{
  "num_hidden_layers": 14,
  "hidden_size": 256,
  "num_attention_heads": 4,
  "num_key_value_heads": 4,
  "head_dim": 64,
  "intermediate_size": 1024,
  "vocab_size": 512,
  "hidden_act": "tanh_gelu",
  "norm": "layernorm",
  "norm_place": "pre",
  "norm_eps": 1e-05,
  "positions": "learned",
  "qk_norm": true,
  "attn_scale": 0.125,
  "bias": "all",
  "tie_word_embeddings": true,
  "parallel_block": false,
  "init": "trunc",
  "init_std_qkv": 0.0312,
  "init_std_o": 0.0312,
  "init_std_up": 0.0312,
  "init_std_down": 0.0312,
  "optimizer": "muon_variant",
  "learning_rate": 0.0159,
  "lr_mult_down": 3.0,
  "beta1": 0.9,
  "lr_head": 0.00496,
  "max_grad_norm": 1.0,
  "warmup_steps": 75,
  "schedule": "wsd",
  "decay_fraction": 0.595,
  "decay_shape": "linear",
  "final_lr_fraction": 0.05,
  "batch_tokens": [32768, 65536, 98304],
  "max_seq_len": 512,
  "doc_mask": true,
  "train_tokens": 430300000,
  "max_steps": 6634,
  "dataset": "wikipedia_en"
}
MLP neurons of a small language model. Each row is named by its layer, matrix (down: output weights) and neuron, and shows model dimensions 0-255. Each number is 500 + 40 x the weight over its row's rms, rounded and kept within 0 to 999. Numbers have three digits each.
After each neuron's rows, "fires before" lists the tokens most often just after its 100 highest values on Wikipedia text that the model never trained on. A number after a token or word is its count.

L10.down919:526514435477454526517525583548431502450483451464475456505465565457496494577458530478491548517527509495464453523512481499513515526534527466513512480448430429462485534518488538476499457549533542489483535460469519470446473484455546538475484485442494497547503554550465480495502527467495501495523503505516428510565524490532431572530433448558462559470509509461515488577457575548468518553502564484495542465554538431490476473486563498529533576470475486494591449490507586558515522481550486529494500519462483526524444544538552540563511530451504503470516513494436477479405511517481523495528527483551547457393398467543514484544485513476407530514542512575463517527555491462460462437531452428560495516505506552489511432409479510535525469538452527568556538465504489449446391541482517
fires before: "or" 15, "h" 11, "he" 11, "e" 10, "ar" 9, "r" 5

L2.down478:492430482456473494602482560548526476509508474504539474551484519558530454471455520418504479420503492525546528496479476521448480503533463515466539505482472494508497452489485544488444458504489427491495515499485460510467506545454471548436518481557435501563526467496582533496392615491427540502413509491452475531527530531499474507535474526465544507462461554540549486463524521543468551541525526497537535527389426483476449512513541445519539469484480482506459523506476476498539533540528479551516593476547509491586455560473541476523407543503496487439474483534432562568506559530467510516493555489507501506454497446429459469527513534511476458547595507437519541502516492482474541520496516569584514507491481472465546468571553554483452422501504480600443470529476465457504438514529557
fires before: " " 94, "," 4

L4.down347:475533530467460428477412553569517474534481463424505444512524452415465525555528501588512527520502477487497505506483515528453445523539561511522487497510531487569554504507531472496517515477473475510570445499470517557544527463466527522511495518495514553554462490497520579491481426451536540493526427394522523415506548465510563488485495584545543565461533545528419533525520494528517457483565521516569435480527513521505505492463557518609545494504528523536536385493494539526420499452480497528457507469499469459474524506491482516463504444515460445472441446526569522513484570548417511508479499537468575523535485472494466424479477473531509466559470520510498449540499480455547543500448487572485504494497396419479461513514513496485442416493544481465455477484546520556530473439558540
fires before: "ine" 14, "or" 10, "le" 10, "os" 9, "l" 9, "er" 7

L11.down137:541504507449482548482508545443486557631555488454520510447522486472487492471538549485538505441507543503462464532452505610505394515480477425548522556425553442530573480526558440501484422537518471483531447500456491530498522511468478475469499511565550526480516514532452481526546454436552460518496524566487493547541436529435523549452475575570549501456529487520537559521451552466443523471543544517479508487479506527534506471503492549491497479526492550505506425510449505525510459464517504530433503461580400434523533518523501519525459480466535437516509518523518530519528456486414426529509423548439508515530484467500509487513512479455531610483490537537495473520475570468500502457442424442450473495539520511475494522584467498564525412525501539469470502559469496438471497502547477
fires before: "es" 38, "ed" 16, "ing" 16, "or" 7, "er" 6, "ers" 6

L10.down969:510418427484506441496539488485474477535519549486491553575561497509481572418491561510515461457553517471480478541490457530473480515501504523532539504458490476458508472443466552463524513419512492509521521419452486519404521472484531473527529506545502515566491606496527519497402539440580505551576436451477491485499534483454477500457492531563597447520581527516500536529506428489472506527431521526486629467561559476518512451470512502566526466509482517443411420430507535489495457493512543454506448487503450470480557467466474536561496517477551513459516534422447537571524468451513541554527472532507534524527511527549427548523497516424517484470461532507483494532501593460526492522441482484453487576518456539540471461506489442523493471465495450478509522517533518474501508506540566
fires before: "al" 26, "ed" 13, "es" 11, "ation" 8, "nt" 7

L2.down467:494449469479557546445495505404397411463515516526479505539536548492537507582480514439532466548523490516467482472538437511459511545470518492512567443492530500479500510545453529546432468547460508530523494424558452493387572547465478543479475492522532572485547481594466518502502508528530530514524527461495512459459480569502471506533598552533452541545577482539539409462539486459510500548532404482564470506472480515458536438504492471464533484520482518481488469491582452521464452500491458506496438479445549485449523541457508524517464513610532447491536495455515530534500465543504537565420487507507462502477514516518508493498550470511450428481491537502422539514475487554514465587494417523480586489455514533465500504472537554451470495525503524482413438534524529517463554495492484
fires before: "p" 37, "l" 7, "at" 6, "ay" 5, "s" 4, "v" 4

L2.down474:486470474407524493507479474538525549464505465521551428445494472462478533484502508538486533539486473535437398487511486510547445487545539582501381479484512494516526543486487492549560554611497429492466438498506446553572514524419494493455493468525526472550498493428510478465514406499457503503438495474494442468524523512506472476577597483569522524538481500545562477559479522524542435526454509470550468497544443520533496511504495506551518469483485435527568457510504445473521446493472544551469557479472492558478514532488522525479456505476518531563452565462496514487415473538488525515521474483528496491491482556454493513572441516550451510499581476530559519501485451544476494527527492551528444476514405527456447390495487565517447517500557562488543480489587517437494565458531496
fires before: "ric" 17, "il" 9, "ic" 7, "or" 7, "ag" 7, "l" 7

L3.down497:608496511485601494488518472458508477548511498537564507477545500510491522429480470513456534474522530494468559426485510478479495602502495538526492479544512458499519549458463503508542502515543441440421524501495499471496538524496586499486468447545436517546509425556532567498458486543545440409446520457475526478477474462486462531487472527493494488552500440558447493563393537487554495514556511559492456528463490470507515512572544497443496521526475547535534492505512489531460481518482471599583460507474520472435498457552498469568534512503464518480536489438478522424434534543465539495474447547546495447480494434466489428467504499533502518519543541452559561551521465469542548458550470475489586486545532448523536448559527473446500487508431546524453545486450497507407498571482419
fires before: "t" 22, "ion" 18, "st" 9, "c" 5, "ation" 4, "it" 4

L11.down451:483558531472535517476564555519531510467449496551495535407517398492494454561524521405508478513550452534524472547527469492525552523481438417545553458544496512486519441482438433485536490549551494490509510496455484555453448507434536501495489501507529445498519487473560473508522407550553537536556534488519463449442463513508460458547413541524488508558459508509510431530522483568547467420537601513483525462472498483503499562542471495516521559502440468449528545493538479478569473483533484528528505513547535523564480497504565502560526463555479504455435539477489478448483494475592571534419516505595446502465528520510531445557498450437530512518471472497518526514493463540432439419540480536544463507497453495494418460450509518496492545461485511477440512516547466503541409541502486
fires before: "0" 13, "1" 11, "6" 8, "4" 7, "5" 6, "8" 6

L11.down45:467478460535468488486446476534453501553554551523468473480515485421477501482491441549486547546431502420489576550490541494495537507484583406520509505446498525512515570529518494446567557406428574510547562503455484507508518392434481464497488566476480501457507513477538566496550517541525486528483556537543515432480476486475512523504553459464504487539490461509542494474484538473543483415484497471530498546451487524500564472459528528448541513475516526537503547515530456512533541544424479454493537554512579524516423541479556452544433509531474537516525481454448483569490480473445460427511440562549451520406491494509613524507546471480548490451427497580432518462459486487492484534460432507493505524538508499501564591491517502491485491561552527469475473519548503462501471433512478
fires before: " M" 18, " J" 15, " A" 12, " " 9, " S" 7, " F" 7

L4.down46:522523501528384565439476524463466482485492410505452499469517503441534496555445481520482548500525519526567504498453450529453478498505558500604573521476471461505447520571470477513525448504473454463501465503524538482477486398535509532511480442449494565581479522563458458518504561509507557430490423486485527498524518509513523540471476488552563528512399523538539464520513515506506447501510494495416589483575474442477519564497540532501495523508482528565543422487505426517539526511515486549515475522450438453521433465448467606526534474448534493487542483478490544418554481540462514576514517478500532475541472400479506541486505484389431552602490538522490460592519515479491542483494494534464493500508502504467466517469489510531514459494460512530506528485510562476493422531474471
fires before: "he" 14, "iv" 13, "or" 10, "r" 8, "v" 8, "if" 5

L10.down604:559457554467511429424453507462528519543533491533550397491446550533455525472441462478514505395513535551551524516518565486531483467547524486531497497527519521491531462514474527504470564503474491533473508491442492460454416546500485468524551476539498534460547546414514505535538524460577504572502516554528607429456516554445550462487475485519413474471432512444491548502575530512485496512573519529563494489444512441472480541507512484546519504502552497516514501472445539473514481565445474501525554519525546481428504525515498581534519486486519428471540452498495470480482484516465413438477475497538504429541484539437464501470439491515562519508566530469523556521557573417526441500498560406474438500478444472446520496471449421564538540532505529516501524463524482464543516493468531
fires before: "p" 15, "v" 14, "er" 8, "c" 6, "m" 5, "id" 4

L2.down697:519477526510495526480434502505421504455469496533551452496547564518462481458495496534509456572505496568502453524470481472510456601505532493545559494486454540451525475489426543513551531459543456520475445462464454458564537469536463495565427451509467500595551495547470541475459465468509574504483522490514483468523476478465475537500452490561538456520458427556481591553456496546491491419503494462575543445459478473466443437573538511534505464482502496541472514417598503514499457492557529486452525531517512479510509437492519474530532516542510482474462447471560590497521449490443469456544524509540548453484518481423521446448463479597451501515534543542504515569518437536518449528511562454400543543483544463469494528487484513476575521495538518571477500452489475555481570511523467
fires before: "ation" 14, "st" 13, "th" 9, "m" 8, "ated" 7, "at" 6

L3.down167:496531520488472534570501502514461536521529525537521479615509526575498505555526420459489475486447399432520492457533478502435521476474530437480558552522473471609491502482536513540420444569464403478430425558506433497475410480468521500408532447543522483498495481478530499450481557441484505468443474454512480556482478521472539507504524523520490430528550486580527452510567521506574520522487495552555508453508454504503513527493495444511531509494432543520481529471453537507555559469459582454489567447543521538551466546468497503498496512499454551497549492521450439468564555509395537504489524517542451526475499458425580472517476492477472456532527453543521509492483509470531550577490465496531481491514526520535423506522516558533490519511508490481465474539514465536453460432538433
fires before: " " 87, "," 5

L4.down550:494524523488417514552414516488561530522534475529505476528416449543577487492531545553504538487463510467527500505450461534454577505522590435487493551530537487551478508448520531545539461456478424537478576445437444510466513512468529523530541548509441552536474525543434510503415555418453419515473449476528488484490404507468472463557539485518512544477476510476543497455449568471510486484455542468535546490459492496547501478509470539564514454479470517544531471525539474511548447369500500397530488510473471484534486529491471489547555452523478477491439457497561500466471566521426445463486516538476478537460568587578512456471486468497497503522435492500464485478518547520538523499541516497529572485553598529517475513482557524523506540502519512442479502537510542536460420449540509
fires before: " " 81

L11.down178:518507498489511478562514493508490471446479437501489522466542550524463517479473484389520472507433466477558454484440524505568579511537486440524489475490432509474474537494500555546462541562526511509413485587537477548535543523485480601514545486423457454492497468483498496475486542521492435448456502511476534547427522517582525530548492492405508504461454454519496492461468480517491421502432535477522476497432434448495464475444520485512501541484464506502517563399471499454454484522501545533544504526484464476452491473565570508432520513502461584531532507551523484521519496517571582502491483390547497530487488565494572464456488481477483502545460523466612460528505476498493477578550503517586500527555528494482460532506489522493590530547556470506581493497479486502526449558429445
fires before: "t" 20, "0" 16, "1" 12, "b" 12, "3" 7, "5" 6

L11.down792:486524511479554431556555572543510475653554477478520486496513511481563524492434489434528535453549517509514481452575534548502555508540492472462420516493532468509517498501500565513484505481498562504454474463481462484582436513461412481494568435483535470477505523546481463449522566489576462506522457519501519477494502433609492519516486414578487523479488495466527514505527537448516477425441456542527434529457423539493519517522467608530505495473530474565488480430532554480548527506551435406554507481517518539482543445551434552478522557610539504519491550426487517464497484449431505503449526514477468501494498519587504483484473479428549504516525480527505490547502505457544516487470508433432493509446533462508544535501526485455461470490493531474470457502465459495491451509503497
fires before: "n" 17, "ed" 12, "il" 11, "ing" 10, "ated" 8, "es" 5

L2.down272:491569468451484496468534473492584485444584560539497549451502473471525576420483512466445474425579511461551437524465512490543498476500495550472513572555491465502546559512446558516458476522435537517548470473552451462535486446518537494477490453538506505478522490468513522474527505505488427515545481424459439507528511543462505516560548411470458476547451454522524453491516491505520476560530424514570453580527479490460519494559543522490498469564525469497589463494509527545449511524485452480432478463500430511456590522456431607437518527529541524498497543460480506490527392498473511422524564570508525555442462465491485530538533533494494506452468441513505593481541521461510462488487521491495465475535500467503514441535557512500517510509526435421555471456535471485506500477576507
fires before: "s" 30, "ack" 8, "ad" 7, "ic" 5, " F" 4, "ue" 4

L10.down353:454511550551482525511508448496428455536578466485526523502515514491410579501464478520479557421535492486454445481512527443466495518483427500580492451470480472529482531515498507569494462547553461506529488551554464570489511541519562488541520513484528511510496457485522600459479492465499484509533476545569521508486494429523443495511443423488514528598438567478523533573507488555554517487448501470503485506458466516535510518572538582531497492495536395524437406554569493497490486526457499476507532525513469526545504446482516438496487500479495573491511536439512432531522496492497535478470529538455468484436491482510564535536448444494489434495480587440476551523478434506535465605525465561457522471591485462515545460488448525420553555488469445489470484485538495440488436499442507
fires before: "r" 20, "ra" 16, "m" 9, "i" 6, "ul" 4, "n" 4

L10.down288:508450499511465479482544492550565492536425473539496525469480447435406446502428516482526488494515503527471510501510509533558570459466503452500434424557418459494480525476479481559426552553465542554479457521527570547488530500512489517587537497569546466403581454441543478456491530535487494486522485492513531530486485521458539588626545466451531468517509475532512479449497502494509542448568473476472458466548526432447461514549466507549475496498474509581524522494466530412518462443565508512581504471500476541507515492499494467527563544474476504461412567541512483444430532505534530515439522497458489521527462524489480546551504561508554489503436487487477569542523506558535426565507450501436513541481469455463516547508459503499443479530546546536508485459500503544460418462528519
fires before: "." 36, "2" 9, "1" 9, "3" 8, "6" 7

L2.down1000:486519463474451503535501496533487450545513464497432467582557534522534489486474481492515494529482478429568502482480514467468478460522524482476543472541428521596509508470476554493466367527469441486492464516478480473475515600509427517451531506518475485537535480560492507492464545437422558501465446455492502494507546596511527501535512519473547469516511510488508518472504544494436535480480498528534529546489491467520501507478546409553483475497447480505489479479510525492568590579528492437455616466490523532535517554489455415490550527458516454495456457532441534468512500444390487565479491484521530527536491424488463613566488564431515453590461505504506465514521459500539497425482475520506538469542481504559513551537568520552490483449522487516440526558523492495484443399514513
fires before: " " 80, "," 7, "4" 5

L4.down1011:575478485508450525425582452418494461507478563532502501516523496577506571542487554457518440509464537504543517523461509513503428428411447568545533455485468443483521601529469533491516519491479471505586510481516480516445600511485498425462431542545474474530527443577459493476493566527506507447537508510555547497507543472521494505546508516526470486454486532475417458489464471516543470533529554465599520509484468487505449519533491600526546491515428465501521488502481463480491471490457452494523433436500526482489520491480469567536503475513529507376504534507500494505478512550483450467479509463460524486534499478523568501570486408518533454464551462493531521455506569546531476430434438504519528458476498462446485576496606550462535498539521479469493495579508473490549495501526553
fires before: "p" 35, "m" 21, "ay" 7, "b" 5

L6.down977:465476515471462464434518464502494471558532515516542586519550507488480516473487516506485432467494411440457495566495531437539521427447528496512536513420449486461545448598499457500518481418475491501562519489430523433465567555499428529499528512513484512533532576492458487479418524473468496489597472494542505430466540463499480483492479442485591507412478489448529581497500443462464570434509487468439488509508578499554534492491528564497505509477579555576497518490484530500498489509465477483547463511508582540479511537503468553503528453541495557529474450557563506526525522512534508448501555491518498502421465488535473456426504494515544556543540471442441560502479518496437442555476483530514484490573451518513445548543475491517446479509553494523406524607508535495518476524514522
fires before: "ed" 20, "ment" 16, "ation" 11, "e" 9, "d" 7

L2.down1013:468514476536480522476452439485467515544518546525555562404473551527486549499486506433442504504478521514507479481501503577465495510545504496506533537545449506511469505523517464432557526470477452479518578460513446504518605533547497510545527517508480464556469583507504471473562565481459419429466546448532559481560480525542448494524481512506467527550531469513505460487540456514428534500526517496544542526542481412497472521525603564463542539493535553437496472453462447551447524579541440535524513482527528447489508485404453446504586435542520427507527522548463467466495496504468453509444502497487525408494479505488510482458522536434497432493565525475446407500454498421524563455438490459568440552477496489489501501489494511483541476515501457519576435528536496552488582523481499
fires before: "y" 23, "e" 20, "ic" 12, "m" 11, "p" 7, "ry" 5

L4.down176:513496513483535487487459438537501481524459525554582574525488519396515545547559516485450531480432534515483558492485501515573519435390469478540489482593481496458482498449530456471542503504493552496495510494479503561475522475526516496456474528388528524467562546543549570450449466510543449487513501553501519474456524493481517410517495573479500513488451511519485593509458570503534467520511510491540449537462465488494570440503488515521512507432533500529486547526521503490545540493495563524513521496460477411494428455546529535465424506484384515444529479550431434509515500479511539532508477546562493518479514517478624475473486527502453480368450510516485438490482495553403515488556541484456503493569532534501505525472534488497436597454484475494498478526446509561495493504480502
fires before: "at" 27, "e" 12, "or" 7, "art" 5

L3.down588:459449505459493554451522489522541539541443478560595536560488523413475554547494453597412453488427519506523506469475550463478466517439429513529481465529543442493474516535437528497483517559561525460539476441540608550481573511507480489467460542464444572503530517523630526446448446484507515532480521489534530481513526492523530488509515495552554509476463470531505455540498488582468439501584540530532464462543492501476525444567505542474468489478515471536504559545493491554500484465517501547489518488524431517529462462550518508518424470468464418497454500504504536505510468511518535540513401511523521478500419476446574476513488532539496453477490450503480513381452477473459530579567483495572508507507471542461455512542441440477473527484476476456467461497485486523487562468550496
fires before: "or" 20, "at" 16, "r" 6, "ch" 5, "ation" 5

L8.down801:457480419479486471443499493450564480519435469495543497438596553528596449483546498443430477501499487454448480519467570503517572502537423483517516483468449505487490530506465474512555569456427524465508462570441535490477525502528505549522494471522522513436537505483535522470516581495445528483545481496474524464453518495461484437492522486519520470463485531519440526519538525498397487551508428466467410514460548534434529430518483490500516542488575563575519570517487463514535530549464479496462465541525579470545495502493481503389475507521553485495453490578490488527483523529516409534438508515512530475483517506495481551456550468531514520481569552463484569516537488466534492487482504500507555555444484518583508426479530565475499461486499480437556612541428560537502524469544463
fires before: "t" 18, "ated" 14, "d" 13, "at" 9, "ct" 6, "v" 6

L2.down1:451519514497502568468537524518507562507431436435515533541521474467502513439490554512502489517498491505475521524497479501555441419575473559536537451531574474418496471535427564499475478496556517431553480493487492530483458489538508513515457475543485499527461465499488475512432422446455479602536527499535443453489485530510527470556534504496574592470532529455503500465505445501508554529538487506498473512530502539435432484471557530453441505445511484467472574552502476490477545515484461536554543509505555476491511524515492482486495355555474477457496494543532516485434547582499580535503529466439530574504465527517564407506550486428440525511580457523465528452556467515462486516514452462500446505403521568465459519445481488480542436556489476443495492529513515422529527512531523
fires before: "ig" 14, "c" 14, "ation" 11, "ub" 11, "at" 6, "ie" 6

L2.down261:489628525502457476479519538480515527464506526447523500537494526550504544537454534498429469508440481559523549512467510512452516478531490458505495554495459506607449526486537499506478500458481495436440508531519552474482549433506444445494555522476551451484516547508515457394511487459485531478507500530499532481495514515451532563577383464517526500490542448480510492462503515565533462574506509534460509453486507493529453480504455454448478550512527497528573529465407465434417585515560472483517524531526485478507488554514501443555498449423459504534498463484527553452493486504485494518451531519534434521481566524462485403477496573549486416479573475523489486486500515446555562470521463464482500498606527531545469491518516591464473539475417558534530592500444525485463487489498433
fires before: "or" 24, "t" 12, "ic" 12, " " 10, "g" 5

L10.down769:438450509521459501471534556484443519537556509537492546479512475466501540500502487532485526480473445552504539574474484497512498524480554481464559479473550497527468618499473481503545534527469577525518565461456518547522455484416451478472473537513538511443548538472496527529554509517471422497533486538475453414563476521524527478496571391503500437499547477566549503516494534510513450458504474506520468506442467536502568485393542610485528564520554515540512518463512454535561428460441469478497517499487538474503551563496431478470443541480545488495526536461440514469455436436387467509454487505539402513468526468472616515501581511481557486482466493536493542501424520508509524554519485470418457551452489479477515540542451519518500483518577495476480550537478490510453497469492497
fires before: " M" 13, "ep" 11, " J" 11, " A" 8, "an" 6, "ay" 5

L3.down405:483555449550419445475462449523477475470533537490542397497523517468505509501537499500483453488529453454565478607481480483485564573519570536498476554505513479508475560551475483530469600509492425553487521473473525522531487502532491539439503545518484518486518526571443527472526535490438481547450385489555441535458431523482449483470545484471558466462474526478509499543515561467491504525500484450485557511501602502457478533568549442512471463495479498538480424487490497512469553468539531474456546545450527467525471499531475485522566398537405461473438457540536526466523560505480468505500464577470499482497530524483579517559504482495413445486477541513428422493489513481540536494507487487538551508538523462415514558492503509562450531461507493473528452507598519555486468475534545
fires before: " \"" 26, " " 26, " J" 8, " A" 5

L2.down67:439517460554439480500502440485554530536449399487494559526519517469519505456477511539480460440525532461531460478518524474461480498443492540542483470420504502486499520464481489517458483583509469462542499561500461552442527504506520504433525517510479490580484434458512512471463524526504565487529417525561534426496492425557471564557497498482554475443556543564505471505514531540534438445481477525569520522499419575411489471472545497490617553505461416486451464563579499559537501478523513527499524484590484444540516483488481510412506507503566525485463470522493549440408513555507516530512577535508442520580552506427552519551540496475488478483532545489467424542476445526482460504486449530530509531507552483524432472481531490480489508529554457495445435541532507471503487495553518
fires before: "ld" 21, "nt" 9, "n" 8, "el" 7, "i" 6, "t" 6

L6.down656:485514499525463499471484498496504495481456511542528396461518535501491533495526482538482466470483531446483491575473542474510495524485502505495582505458513517475505498495456514540492498459484519471571512436506502535543562531518489468545500526463471483405406502494529554517528489548533532516517507491484501376530501539480495497538464464458455479587480521479441482536462497505585459462576475480461514428481512467505473496562530480502545447474532507499487581472541461501478468512559497521458420457467575541426587535477514557535535451489391439494468526451460584518439457511550490526486527519477402536507485540520600508536472520498561451430500498435492546518510569497512412440541558526484524536482544504407459574503518515514419456552553522438580452476489493508522502554552516
fires before: " " 42, "st" 5, " M" 5, " the" 4, " J" 4, "19" 4

L6.down383:379485521542557513482408468462501501522542528540488515442507487522547493479517515547410522523511504492532500422480503579473532527550458487569513501534493571392504454540513478558418527480521462516563478454461477509457517509430530542483490506488501543549465574512487485571456554467542507526520447484434395469522502559502525471521555562522503535500494580475484502480482480472464493439512494591559513502445511519495516517447480513531486418531456458553480507463490486519529487454546532492449504418547433526508443542490418484570510423528458511437485561545462555465515569509485459562455468500515418564472527502485538504495583523482462521520470489443488464467537515486571503490476466511515510530487473435503538537507576496512482531438491469562452569532518507537451491436529458
fires before: " " 29, " P" 9, " S" 7, " R" 5, " D" 5

L3.down495:571498483509413527510489447541517451524459412577544503494523526510495436516516493468457484521556524514495552506442443440496517491458523503476482560572506429534546549523542472515530503520433540492488524447468438507488500518473435510518516497538512529524535491507471494502463513510461428409517502479444493508546466599478442503528434572529483522489512476455448499482447466531499584520466504529573586539509564512527496441515458489466445484457496499504566463534527588459455499550498429556475475500532516522520450552493496590446510506522566533523476485489509586449500457546517423457494515468447526549517523520458532437519434495508408432502513520503497455499514495393438478507460484564454498522594538552482496494512494572519503495526517517456422500602537541489515445540518453
fires before: "m" 54, "p" 12, "ag" 4, "b" 4

L4.down442:547459479519502500458490510602469466540522485487555457460498515556493475531498419516442560486572512473463507514497529519481547499549543479459501513466517523394512510590501463583536490517543425501524448484508519530455560438497512489478477471597409517530505527492453470542422481509475548480480463444551489512490557515492515503483553489540475512461486437469467473538483472542468482486562541502453510511460537420492486531472509518439557549520585529493511504440407547473545536535469561530439557512512491475462527513508562543533510450510483479502474412571535524568534539540472499483449472488480509480510455447489488464520508498550429481519425524469445522471490468514549475514444466446554538425518549557543466568468428500459445488568496561463590565490512477488495547462525403
fires before: "ip" 32, " the" 10, "as" 7, "an" 6

L4.down652:503485488443442602475525543541512436506499476580548508489586472559543506420508523525509510499456486511561502496558442470564480474526472544521474535516475545526494528515567468464526422464516490584521511467535498473539509564466452457553485483493489441494524543523511558552418555399501472431530484474529490499562510550477526487572420527521612484497467529459499548507486542451444542462486487485435594465521520539539436512480607542530458428474468467479528462451520510506493505562509514507481461517484594462526473527429473519399482526529481412478535493556501549462527525533551504455513453474516568496478464512463489509531477453461501499484465540504508450437459484484476487522453527475452474551567465482457487418485474503478483436466498506498557513508579488454472522556524488
fires before: "p" 39, "m" 27, "mer" 9, "ag" 7

L3.down775:504475440519461535517511499585503477521517526514569488501479504548517460518508456475513439474496495479514535494492510514409549506479557476506523509473460541543505492424488492527476441508486417539363447557470455525551448486504456526413535436542509475507489483486554508492476502400466589473486574450519476532614513522491544490525532509505493473508486495522489473534597482492558505502457540552563523451515505487472481554507568452491495426461478515474495503505472466478530534476538515491478608505489520458503453522559489428483483540434533401499542466510472482442500538492426494567479445455517495525409472510510423488567572490487541471629547437530513515522475513501549561440532459520475563535494447494532516477455546504527491515519447454531449533503532586509478482471533522
fires before: " " 82, "ar" 6, "," 5

L2.down1012:558615505465445509531500503557510474525509457489494544502461532464416532549518540485574554497537521542446505564519545451451537497501471568526499453481524590441553456496487566485492426548540549440494511475461495512468582531503473530562452487578471500473534507544508494510477447401459396487532544470468489485578497427497448486551485444483498514461480519488506467534464563470513513480483439523488503455549507561502545487483451480499601530464540457569513497501524513500532545555492466515469507490496510493503548464527518563450501521503488456458536558499469503530562483468501504531443492602434495582483430518492497505489463518416503492550496530471514478549434422512498510434510459454438444443449478521447506511510576472501540467502486464518485580484465505461587521477585506
fires before: "ers" 15, "n" 13, "ember" 12, "t" 11, "es" 6

L3.down618:531496496479538543437447507537496528455465528591415454534509475452532531454497517517519431510540487529497499521464425517450472440503549438496515538541568445466460421519461560554552449519521481503467527479499499522454529509543447474515510506495527476519542529489518519451365485438508507412449419522470429482501554455495499453516549498550463478537517508498445481519416521536540415474558501481543508458493498422454453421569492496462544454503513518467542515450528562553488512548488488457511531520457569498494552517452502505508553522501569503485491529477540506502555438541501577495477488573454520499529459476513441496551463564571492449541554485542450507469576522540496514540443496459454510572456513478544504477588530488494552597513509495468495474430468536468498542499556546
fires before: "g" 28, "m" 17, "n" 9, "ce" 8, "k" 8, "ation" 6

L10.down558:450425490550548515500496543471513480503571529502422491464501493487496504472451461539469611478547494499517485512496531519481568464423462471480518504465468597490465516417527553483472512490483551464436543497443518531567522496552434488511509550505581533461511552476509494514587510508470490511567473472586453432516465497480504478495527509507450477529488466539538443559577542507492489485482460445528486537451561466560512437468483580535534444463546504528508449439489477499500423515433482484498472492538570480463522575450459472432516502479523514519514500513395526496503497510456502587465492495455545490441502497524620553530542498504538513503512428554500535477436566471492438597481476529439505532502531499506529554531475500463472476494636533515467454450457478468502521531464489
fires before: " " 32, " J" 13, " M" 8, " A" 7, " O" 7

L11.down27:482479473524507500497429525529430460522438529527569556518578482471489477464494470417565555468529404534454499433494511508498568491470538490568566514507480490457492573483460505543506473538471469510490481498559475389533558490486512420505493539501500496558522490476448514438544459544430499472470495476423488457481435551520526522454519440559518438516494518524468476496523475497502467539432562514571556518465415504458495541467489537519500568430421544540544514448477533516445566473545562538520565469460471522436603550540514468442602527478487492478541471555504493534469502501502503491485493520435473508506492507508524496452482473481497458518543542514514452568461525464450455471460492515452476599584510524516500528536516513468559535498550514507463444551498460522560542476445572
fires before: "0" 20, "2" 14, "3" 13, "1" 11, "4" 5, "6" 5

L8.down181:532480446437487577429447481482511560541485450512497543474570549503491441506493475455474503499545432374520528553467492492495513563479496510544514419444529543572523537503558476566513549511454469470469490524462522540475450519547548579496500475444555493539533519522465529542434476553491477492492533465466485513501549470438523530464542455444501500457464558568486544502489504584478447474491375461561470417554441576466461525560544452533508512524548575472581491452489440427469563530543508475492450465513505465529524443602504453533485471534516547474491476505503541554486541515494490520433480526490498516488464517500443435501514516562469518543480549450480438545508455489462469503485527494522509514455425510438519547486515555464510437499517441454539537515473537545463527478494494
fires before: "um" 13, "al" 10, "at" 8, "ar" 7, "us" 7, "ated" 6

L11.down496:481466500553422483497471509489536563534518517482524482451519546506483484595518463451508421495456531567450487461567490500482510505496525606476505400539381518443534497561425497524491504453533506537450476500477436482515507455512535545544544461454613458479572567480567487536547518571517514551458463529521567404498525468485475539549472503556455482494531458516496549484516590495478515428504508574509482469471528465451524509416547530521492486465424511485579610488489480486489546551491497459487533545553556503512523493488542502509514451473494448481545523502441576457532575474459441546487473471454450496515478506539541496495410507508459462476497541455556484525478501434518448489452511453547478491478502480459480515506503452573485449527488551487447496527499501519493523459558469
fires before: "7" 32, "6" 14, "y" 9, "id" 6, "p" 4, "ed" 4

L11.down647:563461554493474534432451439503506571528498517531463485492485462493530500484444641402501437423492459467502504476562490530511531534517494497483525427510527537451517503461500493421491620584485485487460502392520432457519531488546481499574479513523427522507472457478550454531471501504574504511515464503520462485548499449461465539442474504458525457532453514528548526516493517494533526511502474570485456551565519504575510422487504451483621427422550492474528463495511521521476502516504502480442511422515508513566528442483523470464558534473463507478492464451555495483561541487571476590529481482539477582431519500492515542439505490452513486575584528471483523465517454547454490470478509516539465515519520483578498520556481468469492497449534532491530525502496540502424520504532536
fires before: "on" 25, "t" 14, "ect" 7, "s" 5, "se" 4, "il" 4

L11.down552:505560481554561405469504438488544515477536493543500506483534508470458570509459547488502532500501426537448517452454481528546444513569399496463462451446542461555534475534422482549414542538498500413513514505516508473502517579541484478490552488523482506484441503591526557468554482532551446556524483490435428529500478516509466515507546545477514542567493472541546534511479477459507479559471558553557523509490405484539550447563556438457487468455466541561524538493507493521446493570533498460493470426483452465482490496549487524527430553495478513530490450468557479538511493510534508536489409546421449480523493482414536500497569466548505472500527461450480505443449510497485495488505448472507524490607492538510447557485507554433466515464481572538448514502517459536523503510425544
fires before: "at" 38, "ation" 10, "or" 6, " Un" 4, "le" 4

L2.down656:565497365472513608506501522547510443499457476511470498513520546522496517427425501492527555484616391467487388449498459492459462490466457550537541545484576536503477460472515610471459473541416539568549510500555467509518473544485529511515494548506543490549559483523460496542460506545458485530514550511490461503490547503518479445493484484470479531505452489594484441478445472525480525590462441472478505433499529535460544563488502496438472477487476525490417523471509507489484502514520526475559475492533455511542512416498481515511479513460500510445474444507543442462528427536524519463490539496555530528544515445536540468559529505600524459510553534460441539449437513533519529443449518455477540578467547541516474525478498482469457490478494506555444481513520571505493508504547476
fires before: "s" 21, "h" 14, "l" 10, "ame" 4, "k" 4